{
  "init_std_o": 0.00991,
  "beta1": 0.95,
  "batch_tokens": 16384,
  "doc_mask": true
}
MLP neurons of a small language model. Each row is named by its layer, matrix (down: output weights) and neuron, and shows model dimensions 48-143. Each number is 500 + 50 x the weight over its row's rms, rounded and kept within 0 to 999. Numbers have three digits each.
After each neuron's rows, "fires before" lists the tokens most often just after its 100 highest values on Wikipedia text that the model never trained on.

L5.down303:509501451545495600488471392462490491467455496466470568456582343460393535439464435476586540479442600450508574543502579560510484505510489504464503491513479526447462563457594519432545510554492562564469520510500489477477469547518494477524540611466501446530434522486513561558515386398488459522
fires before: "op", "f", "v", "in", "ad", "ac"

L5.down387:468550544462537485507524512516437562426539420417423559449531499545469577532451510537513428408491570472506536467528435414380537476526484574582642598581496449461487493459492544472491493437541546381425556527527540513475581530519377468499560548506578437551520526508450461563485487510535410558
fires before: "ity", "en", "al", "ions", "es", "ap"

L5.down287:576429472645514547468473457483464505452405423458493481559473403566470489529506564501576509435529513505554537517485531439482492515363497588478543409508437491475536511531536526624552623390503470478515536535509450562591478407478497523540558547479481509557405509499474458502528447590481493504
fires before: "ic", "ical", "t", "it", "f", "er"

L5.down123:439485498478533573443570443489547511459512514459540486544500465534473479486612499530477468389476412592489395521538429529577553429580445602490525545541442446391351527465498453549394438476559420538540443468521463467521489519496449541537462546449520546591536563458531526547480597508483478484
fires before: "on", "u", "k", "he", "e"

L5.down289:525355498586600532501441523481422514484494485431484575462528509550493525470549539419526523400463577590442442363534437465459446418457498461492596464542511505515546487482546504560420569488488525569527503523556538562557536498428464480482492487528475496379541523532492422520416532438546587575
fires before: "n", "x", "f", "z", "re", "o"

L5.down497:475421599542505535527449477552466540443583552432555428559495461552486533531453541512555491430483499428548463446445492496491525492453596454540451413564458476496520453478481489607551423488593524580489511486554578499484395414477528562502520481502489513479478553542426613538445445503460509510
fires before: "il", "ear", "e", "d", "r", "on"

L5.down408:529397414500435483458530495546491510511556539555431418504524541561569432554463562473540582489451533502564503580597459532525503381508485553585461586517562483510536491452442494451527463465470592450455511469527478463523480356472432492485475531572451482489429428446430581498445407521488545568
fires before: "n", "ld", "re", "en", "e"

L5.down518:498443579497547581426564431484489485521557505465484445478483479510525420552412522550453521490476540525457496483452396462417563568465537514415545521413476553502481526338445438494438532528558531597462526572551556528421503525555523465492474521511582584463515522562471449504509460413557537500
fires before: "e", "ed", "it", "ch"

L5.down343:439521547540492488535499609461572420539516446489493466533568522500568476512511552423567515484547526502479504493492574481502526426523567577554499573415524481567494609456501507526577486451492545397605464554394546482506582551482487468466478468577522412520567446569494517435600570474454470522
fires before: "n", "ay", "'", "s", " of"

L5.down543:555523458488482550520547481522526598505537586530450531424509485541405577474557495552568507574491438482614490584545507527474348486485458495566562571475561522526461534481539500481468517390500513505471577400544493471528483474436506527522464615426589425571501510527460491509575440497548435562
fires before: "er", "or", "e", "al"

L5.down42:428503469499510513560465430524440565502477522506494522534541347590469517455413371440473481567551545592534452480455563427440475506506527489462482525500443519484549401571508518441442532383474487521598496518569453485540530493432438537555566459494556447539593530393470495486474424554508537572
fires before: "on", "c", "v", "m", "y", "="

L5.down601:500583463353485527449504474437600480530478512615532580566503396480493539504461489480493453471465514504512492422435471437542588578411486506486411526526504441522523535449498472426502437542527502508519505507459504478614512498636601584456564537519491512587412457502460514473484468556470524419
fires before: "p", "ist", "on", "id", "ear", "ig"

L5.down247:522408438514416532531532457459452561475407543550547554470354448432430601479525477512445426525417450446495513444565509446452485534537599546510564476503528486549510503539542467457534527537483368429513592498541544440500411436539434447514447583521462460501575498510442509534561502504481497514
fires before: "ment", "e", "oun", " R", " A", "or"

L5.down305:468454443527490528527491538512445556470509518456437441448466551518488499469413494473476528511506480529485483505463475500544480498619529543511431439461495471516486553563447438497546409526478462583411482504457414509549532508425502582567490489517532587590472573538547456514524403523562483473
fires before: "r", "e", "um", "all", "m", "o"

L5.down73:431504560621493490580547478485458541505528543521511535451536568548537545476429464418416461439571505569405519461528535426445524484502546519403555459432457624589457432476444438375581463454488538560556485470468521472481480522474512437481542423468569420437470500571600516502590542481528451539
fires before: " |", ";", "an", "ul", " (", "ian"